From a checkpoint of a small transformer trained on Wikipedia.
Size: 8 layers, width 192, 3 heads of 64, MLP 768 GELU.
Architecture: LayerNorm before each block, learned positions, no biases in attention or MLP, tied embeddings.
Training: 261M tokens, 11298 steps.
MLP neurons of a small language model. Each row is named by its layer, matrix (up: input weights) and neuron, and shows model dimensions 0-95. Each number is 500 + 25 x the weight over its row's rms, rounded and kept within 0 to 999. Numbers have three digits each.
After each neuron's rows, "fires after" lists the tokens most often just before its 100 highest values on Wikipedia text that the model never trained on; "fires on" lists the tokens most often at its 100 highest values on Wikipedia text that the model never trained on. A number after a token or word is its count.

L4.up704:546549512457471490475439456504470533488485470539498484511534505519487505455496527500541466518493502459515475521515467453516511493495523492489517503509506519479465497552510519499469497508513514538485500476463522474454492512496528516507500505496480482494497545478556486464521498543483489519
fires after: " " 22, "_{" 15, "/" 14, "." 12, "k" 9
fires on: "s" 20, "k" 12, "i" 12, "g" 9, "j" 5, " h" 5

L4.up242:491505489508490512462487492477525520488511481582483512511488499489512486495506434488483491451501474509486496540520458503486505492499502519517529487500518472464482514516526509516494501491529524526503549447476512520506463442511492475510474481513526519511481510485542485493500493509508524518
fires after: "i" 18, "ja" 15, "s" 10, "es" 8, "e" 5, "ce" 5
fires on: "ni" 23, "ja" 17, "n" 14, "ig" 4, "us" 4, " |" 4

L4.up449:481509534450475524504487497516495475473489501502500478479524547475457452529484502498461509511493476502502486551471504518480495505532497485490537480503452502486522491452511494505516532444474536535502498479494487533493484474469560465502498506505505497487476521486523528525499525506475479573
fires after: " C" 50, " c" 7, "iv" 6, "C" 6, " K" 5
fires on: "ri" 33, "ult" 10, "ic" 9, "y" 8, "iv" 8, "P" 6

L4.up173:532496487513532502507518556537521517485497470497486536497529514499494526469501468520508483490530485489508489494440477480436539537510496514481510505544463474491514497503484468488512449492451558474429498510482500519515507502476491539465458535537524494497503513533515519473494534491461499486
fires after: " Al" 14, " U" 13, "C" 8, " O" 6, "R" 5, "S" 5
fires on: "-" 24, "." 22, "pen" 10, "S" 10, "A" 4

L4.up122:538477490496510481514507483468469467484518498487509470496492495536516532561476467489538533505532485550500459469490509509544521462507474501477474460515496493495483467496497489513517489483523534519514510467505481487471529501508476492478488553475453477528518487489509528507485470498519515500
fires after: "s" 14, " as" 13, "A" 11, " An" 11, " be" 8, " Mar" 8
fires on: "y" 18, "s" 17, "l" 17, "um" 13, "th" 12, "am" 6

L4.up642:534516503524491495480511460474512490485499491496503547512527502482514505526466426493511490499472506530518485505524530547534529509483489512483487500474447480467507548480507524500523498455483532497520502512547504510501496513527483490461509484488527490525493508507507531526524507499557473523
fires after: "e" 26, "s" 20, " E" 16, "st" 9, "es" 6, "p" 5
fires on: "it" 27, "con" 11, "ate" 7, "th" 7, "pe" 7, "pi" 6

L4.up467:497490480532507444487495508507479462523500485506527494529477534510497528484544512523485534499460502493459491488512531488479503460472508485506492484514497532481565511535463497471520485461464490520507527452512473539553478480500500479493501481478503507526455505484498510462502484482553504519
fires after: " st" 12, "re" 10, " for" 8, "gre" 8, "ver" 7, "lo" 6
fires on: "e" 24, "y" 18, "ry" 5, "w" 5, " pass" 5, "ay" 4

L4.up430:485490510499528512557485465495448509512527464451475494479491500446513507466558477490478502517501521494510562507519509439487516515441531534535513498533504472498445517499484486460540501495541502503526504532509526482500524497530542523468516505466501502499511520529510465513510490491499521517
fires after: "app" 12, " cl" 11, " comp" 10, " result" 10, " ex" 9, " part" 7
fires on: "s" 19, "as" 16, "ic" 14, "ar" 11, "press" 9, "ro" 8

L4.up66:545501488544469525479481501477513556546502480477518469541516491484439521483481533487501478512540480515456507496508447549476492478538533486500510513542495459518499499550508528478480482465519475499544494489493451487495505474526436506533446476503493516505488492529535498505536470503493485504
fires after: " de" 37, " De" 19, "lo" 10, " so" 10
fires on: "n" 31, "ur" 22, "f" 18, "mo" 7, "mon" 6, "p" 4

L4.up305:515493544504510523503426493555493521472517483523445554510442479451492504445487487492527505480582475482492486483511511527495505502559541485498540462485518506516536514506524505496513488504532469503532503470518510506488445490510527473471460475512462486507489515493496531482491513492476494522
fires after: "en" 14, "fe" 12, "per" 9, "di" 5, "od" 5, "mp" 5
fires on: "ct" 25, "i" 12, "e" 10, "en" 8, "vi" 7

L4.up638:510505445511507498475519479547480541514499530515478508449515484483502412480492495507495480463539514491491527530469485509447503534502528497490484455521519538463496493467498510520541493504446539517442534524465525486496481506530539527475477450456480522512551496486559493482503507474520525502
fires after: "c" 17, " c" 13, " dis" 8, " his" 7, " her" 6, " C" 6
fires on: "ri" 16, "ro" 16, "tri" 13, " re" 7, " per" 7, " ch" 7

L4.up460:483485470496484483460531529486490454488508513498471493458518507519509517486489478505467506495496554540525488518535509492483492461533485453530487515485528468501512503461538525483484505482484541573517511503504561490506504509507521525448474535508513530513509498484485543503498505456526495496
fires after: " In" 13, " C" 12, " c" 12, " in" 9, "c" 7
fires on: "ri" 40, "ter" 14, " Jo" 10, "s" 6

L4.up659:483453477459527546496520467505475538523483520482511517466545495522519536497523453487507492463488506513477512493505525485506483494509437493484536559528534517504490487502472535506513494496457541478515479465485477524481510454463487517501532536457510467496499477508511518511483470472503545562
fires after: " in" 14, " to" 14, " of" 13, " Africa" 9, "===" 4, " Australia" 4
fires on: " L" 21, "n" 15, "ten" 9, "ur" 6, "L" 6, " Canada" 5

L4.up729:513532457520492485513515471528518449532484509493524489495477528485496491456494483477471462481498509479509532474510527503494496482491529491511454470488502500482562474474483502545485526527478482496487535505455545528472523521498523504491521425536480490511499503543523528540449492489500458562
fires after: " c" 21, " C" 17, "C" 14, " K" 5, "S" 4, " " 4
fires on: "ri" 32, "om" 9, "er" 7, "d" 5